Weights of a small transformer language model.
Size: width 384, 20.8M parameters.
Architecture: RMSNorm before each block, rotary positions, no biases in attention or MLP, untied embeddings.
MLP neurons of a small language model. Each row is named by its layer, matrix (gate and up: input weights) and neuron, and shows model dimensions 0-191. Each number is 128 + 24 x the weight over its row's rms, rounded and kept within 0 to 255. Numbers have three digits each. A neuron's up and down rows have the sign that makes its largest values positive.
Before each neuron's rows, "fires in" lists the words (lower case) most often at its 100 highest values on Wikipedia text that the model never trained on.

fires in: "of"
L6.gate1098:146152118128101150135147095110068128118107145137116116071142099126128159145112126083106123137110083137151094130127161128122151109120144114130144128144140150070108148130188105154137133135116115111099120166137137116147115115162143130157137119129159115083097153100107117173168108160138129158083164132119105129168121107136128129175125124110165123128102086134116100145113103129142098114121106150120112158134150129132123172132124116089126168127112145123132122146132136114155165157131106089129173112112103108123107115173136131128159150134139109147079122126108129102143137141129118121
L6.up1098:145112151108116128111113128118127146135111160117050101120139121150130150157160119078123090174087123121103134153207143129127146123090147122092132139165156114117138144134101092183181094131119102163175086172111095142153150099135144116105110137122109104134100157091147096103112149126147145127120140138193152110109122168132116139138116092118144156181163091141102153090149099126156129114153161084083131162108110118137115141124083135132143165120077138154115136158096133153103134142141117113138114139133114100169164144146126103148109130174134055107100112099134149122158134114106107152

fires in: "the", "s", "its", "of", "very"
L6.gate961:095140114111113110116073122151150121136134117122137137125116190088148181185151146080108140139091087143119117128105109132143150131144145112119129123131135156116152162159106166110149134124139128166122129138102142131139147155132089111177119136150169059133158124117120113167107112116162102123128140103125102136106117124165153125101109120137108112065166113107111139148097162189152084192134127119100073144122154130130112161135112105081097211110114121127157115151161102157114161157146105102159174108157094126098110107161136142121110107136115136170114162131115095122128111107110161143
L6.up961:108136108107143142112127126139099135180150123132130103108118128192107127114125126160099106153115108148124127116143137162153148110126156136072123111120179138116129120127132122102147153100092129194117123105118161095129115133111107113144123115080092122104170160136134123129125135145132072117117179115141099138150133121175093148121098154122112153097155176106137155106133142136182121160129081121121121147128125183152103128128097154159143168128107148063140118116098095167105124126142100107102159112128118143139088120098113149140130148157094116134152132146147138118119136136107112137

fires in: "was", "is", "were", "are", "be"
L5.gate231:139126114149162142094117135091129155150184118125093126127131140153103127130083092127132105121097108113132120150128151139160122128161136145147179148152126103122116099144137125090123140149103117098152113135093107114150145142121140092153138172123139197151115129151107111167157113119118129139130143155129139126127118127095097082142081105138128181184152139114085137140119107097102123157105141123139121151118129075154113143117084129114168150136116136125190116076122132132116098144151143131073113086099145141093122075128115120117102150149146154165136141128082121130123116129141109089
L5.up231:160147177153131150079127139111118126170132112140131097098112166097195079076156139163154083108131159155097130098181158123124136122123134138096134127161118167120158119109130168144146124136103084114095103143109125153121135160113114148116111114138109166137132117151108098110156145093095110168120139155120076112138092107127104075133151102186154124162119088153126150114123092170094112151133133114077096107111119088135131165142117160157095100132112130129118144134128123157180177159165136115134145114140118113118121119113145151129128126135126167116121142121101134123133123095105089135

fires in: "and"
L4.gate764:133145103113138137141128127105147111186117084087150171111125102140158081124106116151121157103139105163112141103134138096115142126119162126101109073151075101154107098208127143142102125127139112126123109116121091132103158162097102144085127177146145151088153173110078138147139117076127107103123111101105177145124151139162116148096113167112154152111099138113121122144132145173121100136159126101132097119120152148142151160144105113142110095139125103136096129148088114128087161144085163113128105105149108123155141160142120118115132132146149138131135172136103115118112146120093100130
L4.up764:107134118133123116144158158131159128174121128098138127134117131112133088132099122111098114076130134098119137116120165114123122164099141069126120129159139144121074094122083124145127138105120121102077144103146139052132094103121118112137151084111103163172131140128132125155159128144107097109121108144100126119118112145146120161079125130120171126166128115104119124107104129113131150146080142130086122081133146136140137150144078151137146159113067127081084117159139114107128138130156114174105109110092151150180095165141145092155080128099150185144125094101125146118138115145119153117

fires in: "to", "with", "they", "he"
L6.gate207:109116143100163133144118133083161123136117109148128139111094103088146152128112169118168086116135129145131076154149128144120149128114137100112134117113109134144128144116101154129131098113175118112115119180135111110132137140130149138088100157143154151125143116114133136112152157123122150134099116125127133104104147172106109150100116130115104112117134118155128108151135143121117090118128128085092127166144141063126145142129125143141150120083119105144134096152151125084166071141121097141143117142152120136178081133129106140121126110147193112073111145146158126147155137146096104142
L6.up207:099135072128129139222166134130167130130111133096147108107170121117148155135164191075124102139105128146146121111153126157104113150116179143121151117092127136108131139151137147093137113109185157113110147123085121088097132107144099133169146121127135147149116144141120125119147185139107155122154122122152127118152148133168139137146125142096131135106142098159133143168148105145183130138139178125110159144085112161147152142134137141169112165087081131114126125131144111133111147074128103133134140118083087122168128139138072146096109127085156154164109151179077118134174152162134129159

fires in: "to", "in", "not", "despite", "of", "avoid"
L6.gate20:148148133195132137104114110140113155092122104123121111100156102115130159128121150051141127141129109119152080151142126136081123163134136151089188112118150142115115125099128134132165149121117113082115182151142129107103111130134108120116174183173130122147096119151099142148132130124135132113137102170121120131133136129142184131131151117113134148145146138113087136175138126139118090122129124142145132115120118160121118115124058122115129112147137126152125096122104122138120110096090122091144130124162133171143122134112133125142150103102164172149135146102143145085150114156149094080
L6.up20:110107110158134116109135146153108159127099144149163102134079146159173145098144108076123112133125118116123128147163118108144141136133143147163142153100139174137104145115107154156132122127168152120072140146099110130078110139103117167148135163141087102134131148152076125144124152125144136124104154116155098170097113130096136135137137103146134107121150085108136128160115116083135153157190115168120119135122118128167119128139121188122134095137132158158108091113107103109163115111116083140143099116149075144190128105124113118125122137142173122134128105125131120099133166127144124117

fires in: "with", "following"
L6.gate86:097119137096127143124118129107120141110135168165131113092190126127106136137154115129142126122113124160116110117098128147098111122142143107163134121130137150130157124121131098125142156124110163153148068103134169114180126149139117147138100151113104098169151136115104135146141095140137164140110095131176122132137116171134136117109168124176149107145122160122138100153109110091136136138161104112125141119125096115141162143111140142119118107102124054145128121105125170079130115113144121134135161153114119133110093168103110125143107133096107085138103161144147137124125135139185110126
L6.up86:165100140097105144150156149122116142109112126125140093134141136130116152130167145114135113142144116140114096139145116123137118134116082133112139137138126128137147114106099143155095162132168165178111121138116161161141161063132147103173114103112158144170104054112117123133142141149152110144140110167094130127106070129129144162141118166120095157126110141122174071129093122135137111128159116129093147085109097162151108137133123121089143137149143166076134127107074091125150122108093106117107135107118088094151118108106102149127122155112120116161094120138108139159134152118146159121

fires in: "of", "from", "in"
L6.gate662:095125115112147115128152092124106115105143113120178140162107082134117126107100143110191115119163126112128122145133174099133104112138142122092136100144102099114132091110105132163114110118120155091063104182124137136139109120125170171115123140127154134111134109134057095145129145126104090115165144144110107118163153172094116108140143064096137156117135165061131124156149158102137123136140123147104155137091150152116116087109123118114152128121172126132084073145148087125122143118125131160167134110149109123158164126172113136110098114139106176154169136120131115136163122129109137134
L6.up662:131132122121117165118135133094116118095160134144191167174140113182120135145145099171134143108084152117114080145129159152136142131145134134124119099093115121094120123153133131137139140129128152095076131158143157184123152117129122138123111127095142170127058121113119122175138129100129111111117150142157099121126152128142139100130147120146164133139094138115125136177114094149126095144137131131143149124144115175105126054133112150168112126125160104176133084153151120153134084108128131083192136122129071125099146135150138163132133111136124141139145140114129110132127152128142150126

fires in: "was", "were", "them", "are", "1958", "is"
L5.gate313:175172095121076153142110119142142167147134094079119113125152101168152114157095139125161141127158176144088144122126179122118129163109125106099122171119144130133103165090122139148162090091138106138100150165149102117162110083121149124114114101152133132135171131155142136151121108142125156160168106118079113121179107134125147130159114149099108152115168127174133115127135124167153116146118143106161160120119085133122151145143097132128078148125112144145159154159092154121137140160124108113144146124140148176144109158100139141160093143112134143095176119128143128087104132149118174124
L5.up313:092155114122132086132115125084126130143105088123109115153132130138134127068130137118113111061072118173146148150114122152116138111135131134115126150165101111099108173093081130088170138150140107167115111088138160117099104137103144132186149156118146149110146146151130116150125077140150131104137142113134127155120122097119148159142139143194129164073151154151125111116112148112114100104175111125104124137135112130149080126142127136137155126171131131144144173116098157167104174114151157187122116140165157102138129121157116155114114106156149121175102108102159097131132148131135122141

fires in: "of", "in", "for", "with"
L4.gate13:144169143105143120132109112120149152088107164121068140155168138123131138144096127125143143159143116165155172136090095096118101121116131142126095127144082141150102125129106098136134126108118144140148129138092108106150113137097112154140106179144141110137136128126080117160176121135134132130102135123142127118086119160155108153104155079139150109167163062115113153129095109179138120146177147100074104130104108132108081101153125103122144141162125115129090138165153114128147175122139128102118179126142102112176135159090134118120151130133112129161152108107111137121152092130110119139
L4.up13:129151121138138118123134125100137113147140131094114167129135100153165109185123173177127097147127145138103167178164153085089098130130143118106124120091162133174122144124087107130129132112118149139124130133131139078149122123104110139125125135103092086144102145143143149163106123106099153092124137137164164124165073140142093087096143091163148144128155146127134175128110164139129125123177101144078131112106100151146112143127094109100128175123143153151110131131118068124133188158162104122164157104112101129109111108093134134129157127122105145080161127109146096132116074143137100109

fires in: "none", "to", "would", "part", "lieutenant"
L5.gate740:150110135126149161146105109088140126102139116123079146113100131145171125136118153112130129076127110115141106131086141120144141184120067111144161158111119119144131152103123152132118139160095085134133125168120116079116094106165083134143110112095132142155140151134145142156123116128085070134109191081133151117089142099108103139108124105125159106163124137162125157180132164101150126146114136137158145134158113121124115144117100139102103140111135171155145123115117144154118157098124086121142136131125169145139108117111121194131128114113161127095177125136161120142109132125076148158
L5.up740:127138144120136139106098138148161131166119127141124136135119151087140114147108123078137147131075131135106135193158168098125133115151143075106168106166147144101128124075114097109121156113148132110114110078105114145122128166112132159124091152164109090146113164111106129123114132143135149133152139121117138101124162132149088150130105150103107167130122130118133095162142110149148126133131112131150131125174136184125109108130099140130120137102095160103135139089079117118128137087087128066104114132128101104145100145080121091122152136098126135160091130124132146171078154126107100115

fires in: "of", "personal", "in", "political"
L5.gate1220:144159086099133121120147112114125134088115173147086169121138078151120125116110142150128071132158153139148121159136129060156143154074102131113100170127104089122083164128124100141085169148117116114133103140150089106102143148127157127135139169173104123120111161106136124151132090158125112117125097093137134114139094127128066156119154092110083168133134145131132150134117196102163142115120093104137145156108112110109111117131108120132109143144157094144132134132115076125126102143130155144148120129160135150159172140133099141120086149116154131144106140141133158137142109124099165139
L5.up1220:137112112164116125128089160142146132117131088165151181109124157138150153126148156151163163155115107102115116110182168102148099109138107143129137109102136127115111172167140140166120144138161092178100103140129157155161158132114150139147093179100133102131135138093133143121123124103146147113092128109143145114129133156139111118071109131113098085116139127115126141161143163157113130129112107139185155164111161111159126152143100117067126150117117094162165087160133100128116135089096086130107141138114105154120148146088144040134133124161110116110131120130130112107130111133110109123

fires in: "to", "in", "too"
L5.gate964:145113118140146115144158104142129140163122161162107116118132140128117134142166150099141083111169138153122095137140166126124086142132141141091105145182089107142133151148126095135136073106128142184106128151151142109176097186129139136105151148156115133087170155154126126164157164151122130134114118122167120093142149173145158158175174136139107110138127138137111095157128122134148163111117133096118105134112100109123133130160127133128168168103150114177142164112118103125100120111125132157149162125178137107130120172124120129104139108139125107161135107123149119107109141113073123153
L5.up964:121134104115127111137146073143141161116115102110142139118143120080103163160138132127113112114136108128110157158162138139125081104110121108148122153127068131145162177131152125138174069116157159112109173147127153119165126183126079099169153157152152135111120118187154099164150128127117114142102124134153120121125168181131152147145130148109145124120111192177122109150150135097167130138125117121099157167157093135132090114112116123153148124118113127131125148138124129113115198102116126125119161150172139135136134132105101138115142133133131153143098137135145110187165151175098098120

fires in: "as"
L6.gate250:168147148137093130129108108134156143120104110153111132154179100127104102164132125115106125098111114100113128110089136169118132116131134111116144150138145151115136114143113170087143144126126136122131078117127137128162110125112126189126107108095153161130127135113193127114124161140104171147139141105123132106127139110118111137129154100113120109110142164134156167081119127120190126120147097117059141134153066121132094124099185108109142111171110123160169125153162111097110147147132136133168111102114141108133122136101098118146148131154132101150110155153054104069074178097143156141
L6.up250:147144167118094134133086166157114133152175091146104093147138089127147102147141115110144091094143139146113158104112100132126144118136129163106109149160156133126121116137117087087176121110142127085118116130142115187157161129102100141165091123120082136100121113110148080133167161141123163152135116117133118132119151171127105145140161105151103161083139141142114148098145118156096142105157083134120126148125093103122077107091100085149170117157145173128110152122147099121064141114123096090109146102095161142091175127115143139157131128140136121109109072154096110076153155106153141149

fires in: "to", "might"
L4.gate782:142133154132104152093185105101113125141087183134142173144128146118135142121123150130111169075116118180123115156122152141159123171103173158104119136125105135139149140135116100160168120120123108117138177127090113102128118099098107109147113144153134150107148139174125148150125135157126147106106151128134125156153157126157102183145134153149133090130094108134138134124103151109137122108099114121100139153155131143142129102116140146151140102092150140153157161138108126119093178108133147126103110133117098132144149095131104109141145107111101110102106142125156144177140165157103152095
L4.up782:149115149122125094135142113119148108161103136119141095119132109083130123101128138136154104066101114126095136109089147132101091144116113117144149114116112154113123156117129164124123148104117144136124119134128150117126133108136105131177145084183135106100133158162127117135122126120119085128090132086148114156139135101081155132112057112141111096086127099150158138141111119062102120094110150137112127151143142151153116154088147120148140119078159146153149103135094110111120121084138124119153121160106133143131132065154133121120146150106118143135151111131147114108161124151078123107

fires in: "was", "were", "be", "not"
L5.gate703:146151122148144145100113125116138162181139079132140150128170163110084119115122107102121162144138106146109150094124138091092137181127104148126130102149213087118145130140078136083149124085112161116131120152101101147160140121119136081155074121116138144131160152142100111122130114133164113116114160137121192087132158134122147128097146134166078092136140137150141158142155128132108105140141159137115159116185106123121133152142145149151142139139135130088128070132127113152179140115168125080141124155125125163128177114109132133137137137125121156133113173180114116108122127130102151096
L5.up703:153139145164113096136116156139089142159151125134114144159154144119117114117169087188151139135082118143141151134169188181101111162143110149133133153138134074143168127151115124099162082096099159098120111120134125162187137181103150124142115148113135179161128155156115148158099134154117112115128156132115177118161136129097107118123136136168124115169139153121136181102160115129100165113181169137111136112151140179117119146143116136132134096133143145094115132148103145141158176116170087120128130098108118130127159145117112119164135119116088141122130154115122071134123096118094100109

fires in: "of", "to", "for", "from", "with"
L6.gate293:099135124111149146126125161141128103116152133123105147128127119149121127134143143188147153138114153158114131124130104103149117135119140141149163133161110157114154149109147129160128087106101155137126118182130126134156078094143132120125135128111104070143115083131103154108125140104111111127126155139090113161138133137102122176148126087093114145125129138113127112122112175145169142195124112102119119101128143148108142159129106147137141098113168123170088127169138143142139107127144138131110109133103096124088110131108085175104071155124082128145143181129118090099149147189107185116
L6.up293:145142156124112142139142135164122131157133119088113141098118127110081146157119087124114135086165133139120068131180146092110083112150135099143070133111102109119151110130109143155154103141125141111120094105138151183150084133139121095073103177143146126115124099139088150141139162129119180127163101171117111109123111141076159136096132111104140134149101134143133121155176097099132109152153086120142163141099112146109094115111095111122139135126128108104154097176151117155172133129100115055111098148110114139156127131131087130115118127148101114146124118137150127130125155113107139152

fires in: "and", "not"
L5.gate637:112147128123071134158168117103143104123132111125152161098138112114143116140137108101137116174125086104144119129116138129086096111154158136137084077143168128127118122115081093146127120127097123161117109119145094120120114134138134104148147081122145154079128154173131119115165138119118144099094106136121138149092088114100096118120140118115122109115061163151117146108157133116150123105139142114125135162148111142169182146136163100157122127142150157136099105143111074134095099127140108164107136142125171098125133090154129136143105166147119133142138159149094133107152131142140138130
L5.up637:099139121132145134135124134098103143161105096134097123084086196163128112125129108106112125102160127120117143148163160109091110099108165128145089123087127108125087083095140112131166133092116163158112121155116134144128080124143095085129161103144119088117159101154108126107074125111133070126112133171136117151130114122119087144102167115086128144102106105113119147132111092104132125118142158180120133072147118130104099099096118137128142130143129121119146095151106130160137107146145093092083096125121126128103127157112107142103133153168083130134112102136095140132145124110089131097

fires in: "as", "asked"
L6.gate1119:172117120150123109107105174096140111166151133144112179161143121185114101169159146138103163107083152163099108129124106094117124144132108122096115142149089128136094131137087106168113114195147151154134075154120107124122120109140106115120103160119093130113148135102190182125142114086114162147131121142128121117125105155109109155103113098119073075142113122146127165163161154162141121123126151121118130144108154129123110151110135109126157135145121163079143115139149105104130102108089140124143118111168137162096119101168136106127136118146118113081155134136100136110107135138109139101
L6.up1119:116136116158125141154081181131154124143163106126162119139146121108114117120152166082076113102148089120124130112093102135093146173109138101150136139158137102123082108142118115105170146164154157160129127127108149146093132137129105126101121151136144121155149103133135138126121170121143127125128155105142154133117102199119097149070115144065119124103130109130130129167140117127084114119123109170117135147160130109146113149107161097086132149127131138128128141112128135125106127126124075136111100134121113106126108108149144085155101144118092154165097163168151120139144121126129097092

fires in: "to", "gangster", "might"
L4.gate774:156129131163110150112098133054172106140128126126110115096108137116108100091159147139123098146100129115111156138129120149109084131101129110159145187142128096192127138091132120149100088126162130146128153136109155132124135136135131167103093146129122129092139112124131128146132129121111114129122163098105121155175163132134140131122153102128112147162129090124119081122107096132159086112090141106112159170122127118147105144145149124126129136149160114165134178122121113147131108121108140154086211151124142149139122142116144112126142092121114055161138140141194103102127143132100104131
L4.up774:155094117157138121142148096107160105132121145145134169118124179079143139098088119136158097142112093131132116103123151088089138139142146151176133097156119141139124142091123135078092110128125158116114111135111177118165123119111125103153162162075149096143130156146132066117079113110149110110075134098186121108167118156116116122129092120126158165078136115123118145132146141146179133142098139111117156161145138156176124134086148129140093126129120139086162133140094105192117130114144132129121112143121122106134153143142124173110100106114143160133093076130141104145085153133097149176

fires in: "to", "he", "also"
L6.gate792:131110183123137118087094151165111112117146126144120108142105144097127097136132111109106102115152116112129126095107170155162164134158147098114117123142125108119172185131110165147136146101132115129123166146129131118095137087126123096148119147112134155129102137126173129173132121150157152103152104129159142090126133098157130158136119094155102069145108143110151103124114140122166088133114125140155158110168092109124104183132121149133155166120120122138159109149115125113159153130112105140094079131076112087135098138163161113046144100099150104126132131181140131096151153121141128138
L6.up792:137119138092173135148110128152148118140089190089122131127137203132129118141109096126095149084177152131148171151126124134120103159130130167117133098106090079124111113089120127139157104150154134078093135129153120132075169119143128130124121135116155181157140115163108130078099119130160130148145113139144145102134099179108169127157169092124182130193146145131138112134109125128100118131107132145136097136135166135117140163157113146143150139081137110134110131094108095062102140125128125125131111093110120147099122112110134148122110133121151146111156128124091123126121151098102140125

fires in: "to", "or", "and"
L4.gate113:175116157133194150102126140093140099126154135136127100135141095142135102114168150104140133096121162095114128133080125134134167153138124110102101117133124153090106142108092109126151120128117141106131089138119142121114087145116157111118109155117099166098137136187157163148143136120169083118150121100146164162186101163150109099121118182116105114112112138108135103098122135130117130114148123136141146101139122155128123152146125136150091128136119126094138093106108133154156117127140140099073082127144111135122123114147103160139132162108110086131124175132126132116126128123128117126
L4.up113:157079146123126150139107113157117096118110136142163138127075186125138096065183135122130082107101127195138095107134154158118148109142137119134122092130107116152112123102139117124114119139110127141128158071105129143104129086073143148135131143109106133130131113171139121143119139148165101137145103147102115141149141112154099096147101097101136148123170180126127147133122146141162128159135134157123141157121165156146079121130134149133104133124167110133111154115120121144150110116155168135163154105139096096140104105096108125188120173078112120097120122151183109094130142130145126118

fires in: "as", "appointed", "to", "of", "named", "elected"
L4.gate951:111123146126138096123136102138132122142123145165116138098174124128137117123143159146107147102149121106126116120113134100138124149067132108167097119122159118122079148161096135125186144132113110139106099080141112174159139140154124149121111141147177130135114147184102094111139123138117108111159177139125110142096127125196151106148123133113069134147125112129139164129167161153120148150137100129104151151083098132133143173117105103111123117112083115150142164123114108135174091081134144135124114092130156167142076126092111146148129122191091155162133112200123110111173135125136112111
L4.up951:137144191123152149136140132123130103170161130148121146151151139117152134111083147126103140154145136121146118126150120111164136167077103118145129109138135156085158145144104133103146173112159098160124096155141154145140134144123122113095138164105137161078140132149123095143132112131087065144116142103127122131104121137120115082186118142139097112103141166157165167117131144108113124080125129124130162138141116142139134142129152115141134156130117085139123137166126097126124135118148102117152143130145156143118118105128112130163110142181053115105135100181176119084131118127119126104

fires in: "of", "as", "to", "family", "name"
L4.gate563:109122109127115153112142103130088141129119112158133139157170122176095122115143164134140106102088125166140104112129132147101123114151107141140112125137094101118118137120135124088124097143147153126146106156137099146138126139123148142174136140135130142104150143096155113145109086097150092099169168125155119163184180089150125162128127103138142119094098143138119148125120156131116117099158157132149150115102123137143109097147136116173106132154134116147070102081113124151155126172134146141154142118158154124098125153152121131133134135135055142115095145155156129155160117105118089121
L4.up563:139131139072110088131159105117163156114150158128146122109150123113114116134121134121154095111090147149127140101152119105153108118095147106142151089139120115123108096106132092105158134115152134160131110134123166133154092133139150130136141139128139114154122144119163132148132124122109112110111178137165140124140143130116141090142126081166147148135188126143131120125137110139125111147129144133136153130096115143120095167123103147133137154106172137143148162144142140107161164154145134177105135122090098127140123155138090082173125088099066077128084149196158090094131096121071152111

fires in: "to", "only", "can"
L5.gate1025:136164137147098121156137136152171102146125125177146204088128154130128106192138084116135122192107130100100121164114143130155132134125143092132112137120128129104147124122130151174171108098172101125148146154162139117148139159130128121132116073155122140094136125130134095169122129109132127101135119143115127126132087140151132125130128126129119146142100131139101111173144139138169103107106136167140141123144123131097101150145087120156135122131122179138131086171093132132122114114128123113131106162165129100136149107094148095130154117084089060115159105143128109104139156118143110076
L5.up1025:165100128128103087131113137132134108155128129101113142123152141115108121107106097111127105125132124103117126138121179141157133147157190108112112137108063148115119088125128113147154122114095157123173177145141098107159124119129139112156135113141097062140159174126114132170145167099117110122102146162162136103172130163098155136142135104127106118146154146095140111136111112124138141140174129142132169130136098149122095140156145084113113128091135119128171121128108094111088142119143105098145087166164136098125147092064112124141140151139123141113154119080116051121135134089119117099

fires in: "had", "became", "were", "could", "was", "left"
L4.gate734:106148108110096136140096116155113129157089113076156103134156101160155086108143124117149108098138143152106111111144149126110173135121152142135148176088144129142108139108131123107135144153138164129105147151157089062133155111128151131131093140191209128110149080118130139153090120117068122135124153134122109136160134168137141125172138119160133156129117116138105140144159109077105150121147165113104140124146092128132129091142095097127091105126139138155113115107109116096085084075125128104104108122172134133112123101167111181128105121115102146177139180136126095127157119157116146146
L4.up734:147127135108133140095086122119109101145157092120168122085135150127142121116080133107133201162100121108114171106132129142150108156113138100162147160149175105107162131122139150130132171153159146120152139155134105176154149137146178122119124105121126073097110129137098157129109124120123068127139142118188132121135130071111154162139124145155106125098145162105114134107097086138112151127155201164165124132069155108130169131167138100121146094162133118114167124083158141146132109145081105154150117133147128086128124108129106117138110164081164121122121124128108090117097127168122073122

fires in: "to", "also"
L4.gate65:146122172148124150143131127155151139149125120145145120150108137139145108119153124112155116136127147153142121096130122103097121113065145132150175136178148086123159115135118177119146152108095125163121192155114144126119150086125123173150122127161107117087125100158167134155120107151096127103125089098141120124109144127157118145132119148105122108151167109164100123157132138113150107150100088129113160129142094125108104121173122108107119173144165111136131154056141128143110135120133113141127112147148145168139083114129135107135169135092135110122119136158170087124135114162138088119
L4.up65:117123133113128118156172111121115131175142144165138120158113105111109139134120117185149153105129091137142131089134175139097146115122153129120137123118106094104098125121126126076158161122150129130124104112126098133141147098083115151182109145148130137093138143122127090095179133142134164121124127152150120134105153120123141108091135095155135098085106111086161142166134069121118131134097088114149124180168126154165129121156128146117150144111130134112161154161135129148089104119144114117129135144094144122113113099204094165109120121133128127127119113108147123133114113160103117137

fires in: "is", "vice", "was"
L5.gate65:135131160140185153117127142140117137145123112151135162118147113130144155092132103110137107163075131146121125152155107172180155100129106085084123125135128133130188148095130115117128140138148120149154099136096118129127110123125082111120124135085140142146144096117118093177093099161126122102129128103145096112142076122120129133098123117117148167158107114135099096141108145120120083128143159114126141086142154123118129159131119145140125125157119136132149123118077070136194103117086139136161137158139117156172128149173145114169090121108092102091141094090139094130137105170139128146
L5.up65:129127175156162131140087128118088108185124094149152138169100151160128139122166141165097149128084109098098101119108152123115141106109130109105149113151166135157139207156079119106160131128089126149120122154167113112070137134111151129124056134141101170141118110119110124137135122106141099136132098150121159177142147126119136154129131123093154129146177152151107129127074162091144178140143122107110106144157140097151142144102112155098112100143144130134157114101106135104136140135135139146111167124145127125120136100156160134104106146136140166164127129135094104142155127089151141111

fires in: "to", "can", "could", "not", "would"
L6.gate1265:171112129176142117118103177093159142135081110145120166134134135158107120117126142117090100132145105099167120141175124098072141115123177118140179143156132161104085129113143131134108099086127123135152118103105134119111131143086173131122144125149125135155106117176092091144132135090086119111139122136136112052124137133155126156092135133108172112152134138107128151143116110118140124127123118137107121157158156108110161112152123141113124112182130134117173100140109130173131171086104141145110135116133139159139114103118093118150128115084139117130130110105134167112179105154104133113
L6.up1265:120145097147173153110151090175136090110128152088143071128122136127123119104126147131128119124134100120160138127137191142137108173141146106106069147134161114119157124114148125155136095157140101125122111113125090127115149104111098122121150150141098117124132109098118116081121118132127142107099131144183180126116145124086091152133131100134129148160100094169159155176117140140120142111114149116137155119164126143148127137100149146124121124117131123085143115108118143133123119093112109110104135131154171123138096066107130143122115119132160127155148136153162126123147131154108110129

fires in: "the", "up", "in", "to", "as"
L5.gate387:150110105145111140095124122100132129162118180132145135121148136093139127110134142164123117122126127173114108169134155169142103117137151112177136148170119148124145130108159112134125097097159129131123138112130130162133111134102117110173105156150135102149126182146130141115126095149142119128096152090114147112127138150138113179110104139150132119076116112125107097148119107145121129117136161151141094121110099092160122156097141140092091135116097162119162119113110094083118160107117121090163111091121125125120106148125096106112165158122169122119126117136107103099131179102123146140
L5.up387:130105153124131100200134123147145176118146104136085130127134056132106111124106108132121144181085119132113129115121143150128112134121148118114139119111121120140129112103151157153149155117201138149065128101091128140142137150099131104123135108121112095125101139118143166138124113107125099156086113142168151121113149157162133152125116159110108099141130160113124146163143128137148125104119117160081144147150123120171118164099145152143163135137085150135116132142150091085091131169124117095106140134091106151090119182128096112136176097163098140137171133123126088130159156107097078176

fires in: "was", "is", "had", "it", "were", "are"
L4.gate330:144129117124152133108090129121111086148107138101144155101130098100111161137122066116135092166084112131170118110135146114120138139096134140114170141132149104135127159073170146083148092095200124124073107148124128100108119102127155124133127155160153173115091089140136153128136119085126107140141120168168154135160097073120137126116111114154097113142141129112145145107158149107085129139117134098081141145085112105135112150121097106115123139116118131149136114106122127154158165169122132093158136113130120158141120138119133121100071083127133143100111144187125124126132120120099127124
L4.up330:147085078135156135098104151161128097166124168104149093089123090098127116140117117122110113132119146129152125123116105068123141141139158100090195158129144122129156157123127105132109123100134113169113112147149182113140117122108140123126121124140172140137136142128114157155156150138099163164123100112131140132171131107119090126146108128167076124136141156153131159148153119081106137112137139162130180133079142138118108133148144125140124124138095132154116121090060147111182135130129116149088114125124151148123129126128137098132127103148163173109071130129120111097163140106098109102

fires in: "its", "there", "it", "this", "s", "confirmed"
L4.gate1013:185155129112129115148113131114134083139127112098118177144085077169153167140132174143158134125095151143117151121094109122120172127063131147115150154108062104154154139126127104115108141143146136120125138117153125123108146147185136113146100155166133138077131100150114110132146153127149055107122102113122147109097155080110121118104180149087134112157097130132145127151126143103116136185146097121148106109107090133168128111097138106114141112152104130129116121144121126101108109111139129121175148144171105148153134136128099145118123116137131095150142089141124096140090107065120116093
L4.up1013:161086121131101165160104099144117117113128124138125148106134149130158189135121150087139107127079153168111144110122126120123167139132124126103101192111069121146149149176102126173107143145142116148127126123116115131148149162090175125109140111159099150134136152083107102165112101166143070095126130152134146092094134147148117144128193182121146107130153137171202132148122179090107068145131116135126080100139107130126131133131138139151092121166153122142119153146117111171099092139132089098157161121149147163140114122144145108116119107148125166159114136120159161145137145127104153172